{
  "num_attention_heads": 4,
  "vocab_size": 8192,
  "hidden_act": "relu",
  "norm": "layernorm",
  "norm_place": "pre",
  "bias": "all",
  "tie_word_embeddings": true,
  "parallel_block": false,
  "init": "uniform",
  "init_std_qkv": 0.0349,
  "lr_head": 0.0069,
  "max_grad_norm": 1.0,
  "batch_tokens": 65536,
  "dataset": "wikipedia_en"
}
MLP neurons of a small language model. Each row is named by its layer, matrix (up: input weights; down: output weights) and neuron, and shows model dimensions 224-351. Each number is 50 + 12 x the weight over its row's rms, rounded and kept within 0 to 99.
After each neuron's rows, "fires before" lists the tokens most often just after its 100 highest values on Wikipedia text that the model never trained on. A number after a token or word is its count.

L2.up973:42 45 60 54 50 49 62 48 38 53 62 36 62 49 42 69 62 51 52 39 28 55 51 56 44 56 69 66 29 38 44 25 46 48 31 80 47 47 62 36 50 52 46 49 81 35 71 61 45 50 59 37 47 53 40 46 56 45 47 56 42 44 44 52 53 52 58 36 55 35 46 47 61 32 48 61 61 44 41 48 55 58 42 42 75 43 23 50 55 21 68 51 40 41 47 44 29 61 34 72 57 51 44 53 21 48 44 41 40 70 37 70 32 60 52 50 43 34 44 51 51 53 57 27 85 48 23 49
L2.down973:22 47 51 77 43 39 52 44 67 36 79 35 61 37 45 54 45 42 32 39 53 38 49 37 34 46 36 59 36 32 59 39 41 46 35 36 58 48 71 53 47 52 29 56 57 65 41 39 62 57 52 39 50 59 48 49 53 64 52 42 47 23 56 57 48 53 47 50 58 40 39 40 70 50 27 61 29 64 42 60 59 40 47 52 58 63 25 28 53 54 49 70 37 47 57 49 38 32 44 49 32 61 65 62 60 65 53 48 38 40 71 80 55 47 48 34 55 53 43 46 52 57 55 48 64 49 49 56
fires before: "\n" 51, "9" 7

L7.up563:49 44 37 67 53 73 61 56 47 63 67 43 22 37 60 63 76 63 52 47 45 49 58 47 48 38 75 48 39 35 42 47 60 65 40 53 52 23 35 26 51 39 47 55 56 52 36 58 38 62 60 76 61 43 46 61 70 50 51 44 58 37 69 50 42 74 48 45 28 50 54 59 58 41 33 24 67 40 53 57 30 37 60 53 59 77 44 58 48 32 50 30 60 39 51 47 38 56 44 47 52 34 61 48 73 63 38 44 43 46 42 49 57 53 41 43 54 70 37 42 49 40 68 49 48 61 60 45
L7.down563:65 40 43 53 38 62 44 54 47 52 64 42 51 33 56 73 62 46 68 30 42 58 58 45 65 51 44 56 38 72 50 47 36 34 47 50 32 66 46 34 43 51 40 33 66 54 41 64 39 65 52 44 55 36 60 52 61 35 51 31 82 39 59 46 49 09 65 67 67 61 12 35 41 28 48 19 32 75 62 55 54 37 35 38 47 50 27 61 74 64 44 41 49 33 49 47 47 42 62 50 35 42 38 70 44 51 50 26 33 39 67 56 53 48 57 41 49 63 39 49 41 39 64 83 42 39 53 53
fires before: "%" 26, " |" 16, " (" 14, " " 6, "6" 5, "3" 5

L7.up1521:46 49 70 45 25 41 51 63 44 50 51 56 46 50 36 49 55 57 62 57 21 65 69 67 36 75 52 35 52 38 65 29 49 64 49 63 61 31 60 47 49 50 47 53 76 53 37 30 47 42 55 45 45 45 43 48 55 41 67 47 42 68 70 56 48 53 56 30 59 50 42 53 46 49 66 61 47 66 47 25 59 37 47 65 65 49 34 30 36 60 51 44 47 37 64 45 17 33 50 53 60 27 62 70 50 45 58 38 45 58 51 67 49 53 68 44 62 23 50 60 55 56 47 45 54 46 53 12
L7.down1521:26 51 44 55 46 46 60 51 53 49 56 54 36 54 79 47 44 58 49 55 55 38 41 43 34 57 52 51 40 52 43 63 46 60 53 51 52 40 46 39 27 50 48 27 66 61 25 53 57 47 52 46 38 65 56 69 60 65 50 39 65 50 49 43 23 46 45 55 65 39 50 52 30 33 48 66 48 52 62 46 41 51 50 51 43 43 62 34 49 54 61 33 38 52 51 42 59 48 43 54 54 34 69 47 59 61 74 49 62 53 80 54 49 49 59 62 52 48 53 55 64 59 56 70 44 48 32 22
fires before: "\n" 100

L7.up1227:66 53 48 53 76 29 62 60 43 58 55 48 48 83 61 47 31 40 82 52 50 41 40 63 52 60 40 59 31 45 29 55 52 34 65 55 41 63 53 26 59 45 39 75 44 71 29 38 45 70 42 52 33 65 52 57 57 42 43 52 46 65 59 49 49 71 55 61 36 71 55 53 39 43 58 54 36 51 28 51 58 39 54 38 58 63 49 55 47 56 56 22 56 49 49 52 46 51 58 53 37 28 56 59 58 23 74 45 45 40 63 48 35 80 58 42 52 68 60 48 51 43 34 37 35 37 39 54
L7.down1227:51 64 48 58 42 56 51 44 53 61 49 41 39 59 37 67 55 40 47 40 50 58 64 59 60 46 45 57 62 57 29 57 45 58 61 62 34 40 41 59 68 38 58 59 43 40 51 39 44 51 47 52 35 53 39 55 32 29 46 33 35 56 49 56 36 47 68 51 53 66 42 59 28 55 50 48 41 32 47 57 52 31 55 64 60 63 54 34 45 67 34 45 57 95 53 45 44 61 56 40 57 31 48 54 67 42 41 49 58 69 58 32 38 57 61 46 62 52 56 27 51 58 39 66 40 60 47 44
fires before: " " 61, "1" 6, "2" 6, "\n" 4

L2.up1452:44 49 44 38 52 53 40 45 44 54 26 44 36 51 51 59 45 44 45 58 34 54 50 44 46 34 48 75 41 29 49 43 17 52 54 48 64 61 70 42 45 59 33 24 68 45 73 56 50 49 53 31 50 59 55 55 46 50 46 61 61 37 68 28 34 24 45 58 49 35 71 22 41 41 51 43 46 67 48 60 55 38 33 25 68 52 46 62 49 53 48 57 64 43 49 72 56 62 58 59 55 47 38 59 37 61 67 48 42 61 24 51 36 49 60 43 36 50 61 50 62 52 52 57 48 55 45 45
L2.down1452:28 58 59 56 77 36 19 50 50 34 55 43 52 43 51 65 40 65 57 80 56 48 45 53 41 46 37 52 61 42 65 39 34 52 55 60 62 35 89 43 39 45 44 45 62 48 38 51 63 66 56 45 49 53 59 74 49 73 50 46 57 42 50 39 47 71 55 50 57 55 39 52 29 58 55 54 46 45 65 61 50 41 73 54 56 56 59 55 47 65 40 64 46 45 50 63 34 45 41 63 54 60 47 47 38 59 67 31 52 50 38 62 25 36 45 43 32 52 77 53 39 68 42 23 67 69 67 50
fires before: "\n" 87

L6.up933:64 52 66 44 53 68 41 38 56 55 48 63 28 41 41 65 46 69 54 42 46 62 43 51 58 47 46 54 49 39 62 32 65 49 50 46 43 27 29 45 37 58 47 47 41 45 74 44 39 51 62 64 56 42 53 72 57 72 30 59 59 39 48 50 29 47 73 42 61 58 53 31 55 53 44 51 47 43 48 48 31 37 47 34 58 79 54 48 52 38 54 40 48 53 63 56 82 49 36 45 48 52 45 56 64 17 47 35 64 41 54 34 50 39 52 44 65 67 74 47 71 37 50 55 64 52 36 52
L6.down933:42 62 59 58 54 28 44 27 48 71 41 42 42 49 77 37 61 49 54 44 55 54 66 53 57 50 52 68 51 53 68 58 37 51 37 53 48 61 43 53 66 42 37 57 69 50 31 51 51 60 59 49 57 56 57 59 53 46 45 63 32 46 63 45 33 31 47 51 58 54 31 64 36 49 52 48 59 31 38 65 50 65 41 61 33 51 69 43 64 52 42 43 23 65 38 37 53 29 59 50 56 27 39 58 36 36 58 39 70 40 32 66 60 64 61 44 55 28 61 78 75 54 54 48 68 76 51 53
fires before: " " 41, " the" 14, " a" 5, " April" 4, " in" 4

L6.up1050:49 50 56 71 62 45 54 43 54 54 62 58 50 47 62 48 46 61 60 34 25 52 49 27 53 65 51 58 39 33 56 51 56 40 53 37 46 22 61 63 35 54 52 51 39 52 77 32 61 53 63 61 58 44 41 56 65 59 52 57 69 62 24 53 42 25 65 54 46 33 54 37 46 42 72 55 57 44 24 50 51 39 48 25 71 51 41 56 26 39 49 61 47 46 45 54 38 78 17 44 27 63 70 55 40 72 52 56 68 63 43 49 50 59 45 58 31 40 58 38 60 58 64 58 34 52 41 62
L6.down1050:71 37 35 38 65 44 57 42 41 52 66 38 32 30 57 41 81 59 50 50 62 39 56 44 55 48 54 49 61 63 71 43 60 82 56 65 37 24 53 37 57 42 30 46 62 52 33 66 50 49 62 43 45 27 53 41 33 43 51 28 50 36 68 68 62 57 32 52 48 44 31 71 38 45 47 29 40 44 60 48 67 66 49 48 47 45 46 30 57 52 52 49 25 53 44 46 56 58 80 43 52 43 29 48 42 30 59 51 54 53 44 77 52 34 52 77 52 77 53 59 67 66 46 52 74 70 67 49
fires before: " " 64, "," 7, "1" 6

L2.up997:45 42 67 80 50 39 36 48 56 70 65 41 59 45 44 66 45 52 90 37 52 69 58 25 53 36 70 73 67 39 51 46 51 56 40 42 61 60 53 49 48 48 44 44 73 41 61 52 52 43 71 42 57 38 46 43 27 50 43 66 47 48 41 40 51 39 64 43 50 33 44 75 52 48 61 42 43 32 46 43 56 46 45 60 44 49 28 33 46 48 45 46 39 43 54 25 45 58 30 39 37 30 46 39 16 31 30 42 45 73 34 65 41 48 41 43 12 39 72 49 52 60 42 32 51 62 51 60
L2.down997:56 73 58 52 45 48 46 53 66 46 34 69 69 55 56 86 60 65 63 47 44 75 51 40 34 49 71 69 17 60 32 39 62 54 20 59 60 42 54 48 50 61 58 67 41 52 35 38 63 46 58 46 57 71 48 44 68 44 53 45 38 56 57 37 54 58 58 19 42 27 32 45 31 81 63 38 29 45 63 43 40 57 53 43 50 51 43 49 57 48 39 60 23 52 74 41 38 60 50 53 34 33 63 60 39 32 36 56 66 60 59 48 47 34 48 48 31 47 69 59 56 57 35 34 49 50 47 44
fires before: "-" 79, "\n" 14, "=" 4

L6.up1085:53 47 66 63 36 50 41 66 71 36 46 66 51 47 64 22 47 50 63 71 40 64 39 54 45 41 95 57 47 22 48 24 48 53 46 52 53 47 59 50 42 69 45 44 40 46 27 27 61 57 55 52 32 17 51 38 60 58 52 58 80 27 56 59 35 62 51 55 38 50 55 51 80 36 22 36 47 53 22 44 36 35 40 58 41 56 32 41 68 71 54 50 45 38 53 26 59 47 33 45 56 52 51 54 40 59 53 45 44 58 56 50 63 47 60 59 38 49 42 54 54 55 64 57 24 55 62 38
L6.down1085:44 50 53 61 50 68 66 41 27 44 53 65 63 37 75 46 56 44 34 51 44 45 58 48 66 49 34 27 36 48 64 49 45 50 62 54 51 47 40 20 45 59 62 37 35 31 31 58 49 44 41 70 51 34 56 37 42 41 51 45 43 36 44 54 69 71 59 50 55 32 35 52 81 51 47 49 47 63 50 69 45 35 47 47 59 59 57 32 63 51 83 52 61 62 56 59 50 49 50 49 60 54 59 60 38 67 55 32 43 50 47 39 33 69 66 50 35 53 49 52 43 52 55 61 53 42 35 52
fires before: "\n" 39, " " 8, " The" 6, " He" 4, " In" 4

L2.up147:73 46 51 55 47 32 47 39 60 49 56 43 40 37 46 51 53 47 44 50 53 62 53 44 49 55 60 58 65 49 60 33 52 46 53 46 64 39 58 66 63 63 51 58 35 38 38 26 48 41 46 15 67 66 42 64 48 38 30 72 45 53 47 50 50 17 54 74 60 39 60 28 54 54 61 42 53 50 32 69 20 42 50 46 42 58 46 60 40 47 55 33 58 40 52 45 53 29 30 45 65 55 35 53 38 63 60 43 48 52 43 40 34 44 45 44 35 57 52 32 57 61 12 46 42 62 56 44
L2.down147:36 47 45 41 46 59 47 46 72 30 59 68 41 47 55 61 51 35 47 37 53 47 40 79 67 55 44 54 58 66 39 36 38 36 69 17 44 45 67 50 37 65 62 42 37 62 30 45 50 40 64 39 46 65 46 54 35 34 37 72 45 61 45 47 40 45 52 60 58 27 70 67 29 46 43 52 61 65 41 53 25 42 60 57 17 62 60 55 71 43 35 53 56 54 40 57 51 67 51 49 43 50 39 68 57 51 71 57 41 56 54 75 32 40 43 47 50 61 44 43 51 46 21 50 53 54 76 55
fires before: "\n" 49, " |" 41

L7.up167:51 45 84 39 40 63 45 44 51 59 68 54 44 52 53 41 51 41 52 68 40 60 53 51 38 46 51 33 39 49 44 63 47 72 72 71 46 37 53 32 46 65 44 52 60 62 44 35 33 51 63 47 34 43 54 78 47 54 33 58 46 57 59 56 42 49 44 65 41 43 37 21 40 49 37 64 49 64 63 48 48 34 41 53 61 47 28 23 37 57 53 42 66 46 63 31 28 51 68 49 39 30 43 61 12 48 57 49 54 50 45 49 13 37 84 34 34 47 49 50 70 48 58 33 31 36 56 40
L7.down167:22 32 45 78 60 46 53 56 68 37 78 56 45 48 52 51 47 43 52 39 40 39 53 52 59 59 66 62 49 50 51 38 63 27 58 42 48 65 58 47 62 61 59 69 45 49 52 50 50 59 57 52 49 58 64 70 52 54 44 56 49 41 25 35 45 47 53 61 47 43 47 34 42 60 12 49 40 50 61 53 48 46 68 46 56 47 46 53 46 56 51 56 61 52 48 53 55 51 51 38 40 53 58 43 49 42 80 41 52 67 48 35 35 53 55 56 48 33 53 51 48 62 64 59 37 32 66 36
fires before: "-" 53, "\n" 43

L6.up1219:47 47 65 36 57 49 59 54 46 75 60 42 57 74 43 50 39 37 65 45 39 33 59 48 49 65 52 50 41 57 43 52 53 51 52 58 32 57 34 49 58 53 53 49 43 58 56 49 63 64 51 25 53 42 52 64 50 54 48 48 56 51 39 38 60 44 63 79 22 47 47 61 51 21 45 46 54 63 49 59 59 42 56 44 43 44 46 54 42 58 58 28 47 37 68 36 58 58 59 59 49 63 55 47 43 44 51 31 43 86 58 52 42 72 55 41 50 45 61 43 64 50 35 46 48 29 54 57
L6.down1219:32 51 47 42 56 53 52 49 59 45 73 43 43 57 47 46 76 58 40 33 42 42 49 82 44 45 39 54 61 67 52 33 51 71 51 61 41 49 50 54 51 40 67 26 43 47 59 44 61 40 33 57 74 51 54 54 40 45 53 57 43 61 67 46 31 50 59 44 66 31 59 81 47 52 36 36 32 47 14 55 63 56 54 38 42 60 45 45 49 45 41 35 39 50 54 24 13 59 55 29 36 44 48 53 73 53 60 26 62 64 61 46 44 55 73 55 45 52 40 36 67 39 46 64 45 63 41 46
fires before: " " 70, "2" 6

L7.up1534:51 69 68 30 34 50 51 67 45 54 37 61 37 32 44 41 47 50 54 45 54 41 65 36 41 53 38 57 33 45 51 47 28 62 52 50 59 45 49 49 46 39 51 51 63 39 60 66 50 48 71 47 57 58 58 64 47 54 62 70 62 66 47 36 44 58 56 44 50 59 60 64 59 35 32 43 59 48 53 34 41 58 23 64 40 50 65 35 39 30 58 51 49 36 47 45 61 33 41 43 54 58 48 49 32 47 68 49 37 62 54 27 52 54 42 48 60 65 62 69 37 53 55 54 41 51 58 45
L7.down1534:54 52 48 39 71 47 66 53 68 46 48 44 73 56 42 43 51 43 50 48 42 81 60 35 56 37 32 79 44 39 39 47 51 53 47 65 41 74 44 40 50 61 42 47 63 56 59 52 32 43 43 49 71 34 61 55 61 64 41 34 46 43 24 51 30 48 43 52 61 64 50 37 65 54 43 54 53 62 49 74 43 51 33 55 33 59 50 49 55 38 30 32 45 47 65 40 72 63 50 61 47 53 30 56 59 26 60 41 50 52 51 62 41 36 55 39 65 44 56 41 38 48 59 52 57 44 33 24
fires before: " |" 38, "2" 8, "1" 8, " in" 6, "4" 5, "6" 4

L7.up1051:68 44 49 44 59 58 40 62 58 40 56 58 50 47 62 56 44 47 57 40 36 56 44 56 70 37 43 56 48 43 57 53 54 30 48 69 47 63 37 61 40 48 50 58 46 65 24 50 53 46 47 48 56 37 53 34 40 79 48 43 55 55 61 73 42 66 45 50 51 45 47 50 67 52 15 26 44 51 58 28 38 51 57 38 53 62 44 48 59 50 35 50 49 48 44 42 55 46 52 54 36 48 67 36 36 54 43 31 34 52 49 52 55 65 48 38 31 49 37 43 32 60 44 46 26 27 46 38
L7.down1051:42 58 59 48 53 50 45 54 59 40 52 50 47 57 62 41 50 57 59 48 62 54 44 41 63 46 39 52 63 42 49 59 40 41 61 41 50 47 47 38 48 32 49 55 41 52 59 49 55 46 52 48 44 52 66 52 51 45 48 56 52 60 56 39 48 62 41 52 45 52 47 33 44 58 65 46 49 33 45 52 54 39 61 48 52 39 49 41 34 47 54 31 50 99 36 40 52 33 63 50 43 61 51 40 42 52 56 66 53 56 60 57 40 58 51 65 39 47 59 44 62 50 59 52 58 52 50 36
fires before: "\n" 23, " The" 13, " In" 8, " He" 7, " His" 5

L5.up625:62 53 49 66 58 48 55 57 76 42 47 57 22 66 45 37 48 61 87 68 41 47 58 59 40 38 67 39 35 40 51 63 56 36 40 47 55 34 64 63 48 72 35 45 68 28 63 39 54 48 68 35 51 35 51 53 38 37 45 50 37 56 45 40 47 43 51 78 51 54 50 51 47 58 53 44 55 42 49 53 19 62 42 34 54 75 26 55 65 31 52 54 50 44 59 39 49 30 34 37 31 45 31 50 49 59 55 41 51 53 58 64 52 46 54 48 37 64 48 53 62 46 59 30 50 42 58 35
L5.down625:36 31 24 45 56 55 32 59 43 58 50 72 61 54 51 40 62 43 50 56 48 56 64 53 44 62 57 29 59 54 45 46 69 27 54 60 50 49 54 29 58 51 72 65 42 56 50 42 51 45 59 43 35 66 34 49 32 49 70 46 44 47 29 42 59 36 53 41 52 39 48 56 49 47 44 42 61 46 66 47 43 47 43 58 54 62 44 51 57 44 59 45 35 43 43 60 53 47 65 36 46 46 60 62 66 36 73 45 57 52 58 44 42 66 48 63 92 28 55 67 51 47 39 59 48 51 57 69
fires before: " " 43, "\n" 15, " —" 8, " H" 5, " C" 4

L6.up1165:66 58 61 47 50 53 58 45 29 62 42 69 21 50 39 51 44 60 61 65 29 32 36 53 41 63 55 59 49 39 61 62 30 26 39 57 53 35 26 30 41 58 58 64 60 31 40 59 52 42 45 73 50 62 45 61 64 53 70 71 48 66 46 43 30 40 42 68 59 65 48 32 56 40 54 57 73 48 30 42 60 47 21 51 42 57 26 55 43 56 48 68 57 41 45 34 46 53 31 58 55 59 45 46 46 36 54 63 39 65 48 33 45 38 13 60 53 32 65 62 68 48 30 43 34 50 31 70
L6.down1165:36 40 26 36 54 31 69 79 56 38 68 23 45 60 30 50 42 32 51 56 51 54 27 58 59 70 49 49 46 54 42 33 40 55 55 58 35 75 47 50 50 40 38 44 46 62 58 65 55 49 45 40 53 24 62 35 55 59 43 38 57 65 54 52 61 54 39 66 51 55 41 75 36 49 54 63 43 60 61 41 56 48 62 58 24 52 76 43 54 59 53 45 29 56 55 64 38 45 50 60 56 53 45 56 52 48 34 51 49 47 49 51 50 35 58 54 68 45 27 34 37 54 55 43 58 27 67 52
fires before: "0" 26, "1" 16, "2" 14, "9" 13, "8" 7, "6" 4

L2.up797:47 43 60 42 33 65 33 65 52 39 54 70 46 60 54 51 52 54 64 63 48 56 84 60 45 55 63 70 55 44 35 55 46 49 17 52 52 56 54 72 48 47 18 52 71 60 38 39 53 50 69 49 54 53 52 52 38 52 34 39 48 54 69 43 44 13 53 40 51 68 61 30 26 50 24 46 48 55 49 46 45 51 51 33 69 44 22 43 56 54 42 51 48 46 51 37 17 45 45 47 72 64 31 50 53 42 53 27 32 75 38 53 56 62 44 42 35 36 47 56 79 66 55 46 54 41 41 58
L2.down797:21 66 65 37 51 63 30 54 41 68 60 42 60 52 52 45 60 49 52 42 44 45 41 52 43 54 32 50 61 38 44 60 64 67 60 35 53 39 59 46 58 43 47 35 66 65 47 59 67 29 64 48 51 44 45 48 48 46 62 47 52 53 54 43 61 47 36 45 60 51 48 65 40 46 39 67 67 51 61 43 26 77 60 68 63 57 41 53 56 38 58 45 38 44 39 37 60 37 39 72 43 61 64 25 34 50 49 47 52 43 46 71 60 27 65 50 52 36 60 60 54 27 46 64 41 57 61 44
fires before: "\n" 50

L6.up1465:58 54 46 43 68 63 48 36 53 41 37 50 36 37 52 47 32 64 51 39 44 43 40 70 44 50 64 53 59 61 52 50 55 32 65 47 74 39 41 30 60 47 55 48 38 42 49 32 68 72 62 38 66 53 54 59 49 39 43 58 69 58 59 45 45 47 44 43 48 42 69 30 38 52 47 40 68 54 41 35 41 30 22 18 62 83 59 50 24 44 62 56 58 40 48 60 43 66 42 48 47 53 55 32 44 44 63 43 49 54 50 41 45 42 46 52 45 55 47 62 56 34 31 47 54 49 52 30
L6.down1465:44 46 44 62 61 48 56 42 35 44 72 58 70 50 33 46 61 51 64 62 67 51 57 61 15 50 58 62 51 49 51 64 32 43 68 46 71 22 49 45 23 48 41 67 71 67 31 57 52 47 46 80 50 54 40 65 46 23 48 52 48 54 51 52 43 53 39 41 43 43 53 56 37 43 64 47 39 51 38 57 58 42 38 63 51 44 56 65 58 66 45 61 39 47 65 66 35 30 60 49 64 44 54 61 44 57 48 49 40 34 54 37 69 67 72 44 47 49 48 63 36 45 54 41 52 69 42 61
fires before: "1" 19, "2" 15, "0" 10, "9" 10, " " 8, "7" 8

L7.up501:66 69 45 60 41 62 76 60 40 63 75 43 43 40 56 52 37 45 53 56 37 41 58 50 46 54 45 62 33 35 52 41 49 74 21 72 45 39 28 62 67 48 38 51 64 68 40 52 43 68 57 65 57 59 56 69 61 71 53 45 57 38 65 47 25 58 39 40 57 44 54 46 39 45 42 33 45 52 66 49 33 46 33 41 35 76 38 65 22 34 77 38 75 39 29 43 39 51 44 51 52 50 66 48 38 63 46 37 40 40 56 50 51 31 46 29 52 49 33 43 44 49 61 41 47 45 61 43
L7.down501:60 52 39 42 49 40 55 57 52 52 66 66 69 41 54 58 67 55 52 47 45 49 71 44 58 45 48 60 64 30 66 54 44 59 54 60 46 45 23 47 63 45 44 56 63 61 29 56 50 71 66 63 67 47 66 57 55 55 41 48 51 48 66 45 64 18 55 58 82 58 47 36 44 39 46 46 42 79 61 51 42 59 35 46 30 53 33 71 62 36 57 48 41 40 51 33 49 36 54 23 54 38 45 58 51 50 56 48 50 51 68 40 47 41 60 62 36 58 59 27 37 41 50 47 42 43 55 61
fires before: " |" 40, "%" 14, "9" 7, "1" 6, " (" 6

L7.up341:51 47 66 39 67 26 52 34 59 32 33 50 38 61 58 33 54 43 68 36 47 46 55 42 51 51 49 49 45 42 38 59 36 49 65 38 66 64 57 31 49 59 55 57 64 58 64 31 54 30 55 45 40 35 55 80 43 41 39 59 49 59 72 49 57 39 61 69 29 45 42 47 43 18 50 38 65 42 36 51 46 36 28 63 54 44 38 51 66 41 42 48 56 47 54 45 66 67 47 36 50 31 58 74 27 46 61 59 39 56 43 48 22 35 43 27 42 48 54 49 71 47 65 50 51 53 70 45
L7.down341:38 56 28 59 44 29 44 42 51 38 53 60 67 55 34 70 20 62 52 54 30 49 60 54 53 61 67 55 65 42 63 56 48 56 54 56 49 72 49 36 51 53 63 70 52 61 36 41 73 59 53 46 42 75 53 31 32 43 55 38 51 48 44 53 44 47 56 60 42 42 51 37 58 43 43 56 47 72 53 36 63 50 57 73 57 53 80 49 61 51 66 52 41 55 46 69 40 50 40 61 54 49 57 37 68 35 61 37 38 46 38 47 30 54 51 43 43 59 21 53 48 64 79 48 40 56 77 62
fires before: "\n" 89, "cade" 4

L6.up186:79 58 58 53 60 50 32 46 63 47 43 47 57 36 67 57 66 61 68 23 55 39 38 78 47 49 52 39 54 39 61 45 48 49 63 53 46 41 48 40 55 42 52 59 71 40 37 39 49 56 39 40 54 50 41 43 39 43 54 40 55 74 53 49 39 27 59 56 62 44 47 52 43 49 51 59 67 55 55 36 51 45 19 36 62 59 67 47 53 41 49 67 29 40 62 64 44 48 40 73 50 52 65 49 39 43 35 20 37 62 43 42 41 61 56 45 71 59 71 49 50 48 41 44 48 28 49 48
L6.down186:56 60 51 64 60 62 45 70 38 29 60 41 47 41 63 44 44 55 41 47 46 49 63 58 62 46 31 40 69 60 56 40 38 56 65 41 31 60 23 66 41 56 61 62 62 48 59 43 51 51 57 57 53 64 46 63 52 46 59 63 75 54 64 45 29 45 47 51 52 50 50 34 42 52 49 57 35 43 51 40 57 54 63 44 49 61 54 30 31 65 63 61 49 29 47 38 56 37 54 50 68 65 36 56 50 67 51 14 70 46 59 56 60 49 26 51 53 47 50 55 61 41 51 39 66 57 55 43
fires before: "1" 33, "2" 21, "3" 9, "/" 8

L2.up1276:61 69 31 32 59 58 50 43 35 42 25 53 60 46 53 36 54 36 36 41 28 64 70 46 50 59 70 73 34 28 43 56 33 54 57 62 46 54 53 65 27 35 45 45 50 67 37 69 40 61 60 34 74 50 39 55 52 49 41 53 72 51 56 61 60 50 55 70 64 49 44 40 69 34 51 35 62 53 41 34 50 41 44 56 64 51 51 55 26 37 62 62 49 41 58 62 36 53 51 50 62 39 59 59 41 66 66 16 41 59 57 49 48 50 33 57 54 39 56 45 46 44 41 69 35 68 54 62
L2.down1276:59 35 48 47 42 28 70 52 63 49 36 58 69 49 43 64 33 60 52 60 54 57 52 60 48 67 48 40 48 57 56 70 73 69 54 50 49 43 62 50 68 53 50 56 53 75 49 39 93 53 39 57 56 48 42 59 42 51 40 51 63 44 57 24 53 46 49 73 42 25 31 51 54 50 49 46 46 33 54 57 44 61 48 43 58 54 42 51 52 34 24 29 34 40 42 42 61 38 53 51 38 66 47 33 78 22 45 55 78 52 28 29 50 42 50 76 45 69 54 31 42 71 39 38 63 64 35 52
fires before: "1" 35, "2" 30, "7" 8, "3" 7, "8" 6

L2.up1479:53 59 55 56 47 61 45 41 37 49 34 42 57 47 54 46 50 55 47 49 39 20 46 48 38 52 55 50 38 42 63 47 46 32 58 38 56 53 80 53 42 43 59 43 66 39 40 39 40 48 44 15 25 52 55 62 53 44 54 69 61 47 39 57 46 37 64 55 38 44 48 48 51 36 58 43 43 50 24 55 35 42 40 39 50 57 36 54 56 45 54 48 84 48 53 40 63 51 43 48 47 58 34 55 26 58 57 36 47 80 33 48 48 48 58 29 50 32 54 53 65 55 32 64 56 57 31 44
L2.down1479:36 63 62 58 51 54 33 85 77 58 52 24 40 62 48 63 47 51 56 57 62 62 56 44 47 53 42 46 50 64 70 34 38 38 67 44 56 40 67 51 32 67 47 27 66 45 47 43 73 68 40 49 47 48 56 54 49 65 50 73 59 51 40 62 58 56 49 24 59 57 56 44 31 46 38 66 56 48 53 49 50 36 54 59 48 23 38 33 56 74 54 58 52 42 40 45 52 39 36 68 35 44 65 43 37 50 55 64 36 68 59 51 39 55 64 34 49 58 51 28 57 52 61 51 48 37 42 42
fires before: "\n" 87

L5.up142:63 46 41 62 68 59 45 33 57 50 33 41 42 38 56 39 53 61 43 42 21 56 55 46 47 65 54 45 46 45 72 70 30 54 38 47 39 59 34 57 35 62 50 49 43 41 77 38 43 59 48 51 63 55 48 57 68 48 47 56 41 60 69 67 50 44 42 69 40 56 44 35 64 25 40 43 62 34 17 43 51 54 54 32 69 60 51 49 44 38 63 51 36 41 58 51 19 47 34 53 52 53 53 66 43 70 46 46 55 58 45 28 32 55 25 52 48 38 43 39 60 49 37 66 39 51 42 64
L5.down142:62 36 54 56 50 33 37 52 58 16 71 52 65 28 33 43 64 66 39 66 40 47 46 51 43 53 48 44 69 49 54 52 61 33 61 47 41 51 42 48 31 44 32 62 48 45 45 39 42 60 47 69 49 27 43 63 55 36 53 40 23 75 49 65 71 46 63 36 69 34 54 60 57 27 57 45 60 55 37 35 40 66 59 62 37 52 34 24 56 45 69 51 58 49 42 41 47 50 53 59 78 34 39 34 64 44 42 33 58 52 61 62 47 34 32 39 63 69 48 42 60 57 61 33 59 58 58 44
fires before: " " 49, "0" 25, "," 10, "9" 5, "1" 4

L2.up1066:49 53 54 26 46 22 55 47 49 59 42 55 45 82 50 44 26 50 49 62 47 35 43 45 55 43 55 48 37 58 49 54 57 38 37 40 45 35 55 41 48 56 34 60 73 50 49 19 56 47 52 60 48 40 65 49 53 53 46 69 49 46 58 61 51 42 64 53 17 52 47 47 45 50 63 44 39 48 36 49 47 53 55 56 47 64 67 39 57 61 56 42 52 38 78 30 59 39 66 46 44 51 40 44 48 32 63 66 11 43 81 67 61 45 65 35 42 55 55 68 80 62 73 50 43 50 52 24
L2.down1066:48 44 50 56 32 47 52 57 32 42 42 63 50 37 70 41 27 65 58 59 60 37 43 54 56 51 44 38 50 49 52 23 73 34 67 35 41 46 38 58 51 60 46 74 43 33 49 28 57 62 48 62 37 55 55 64 47 58 39 55 35 61 46 53 37 40 57 40 47 45 49 48 60 23 08 51 39 47 52 36 51 32 63 47 52 73 52 42 47 59 46 39 56 50 48 50 30 54 81 37 52 43 54 45 65 50 75 41 47 74 58 35 60 57 52 39 68 41 26 53 75 68 51 57 57 60 30 42
fires before: "\n" 25, " " 16, "2" 16, "|" 15, "1" 8, "\"" 5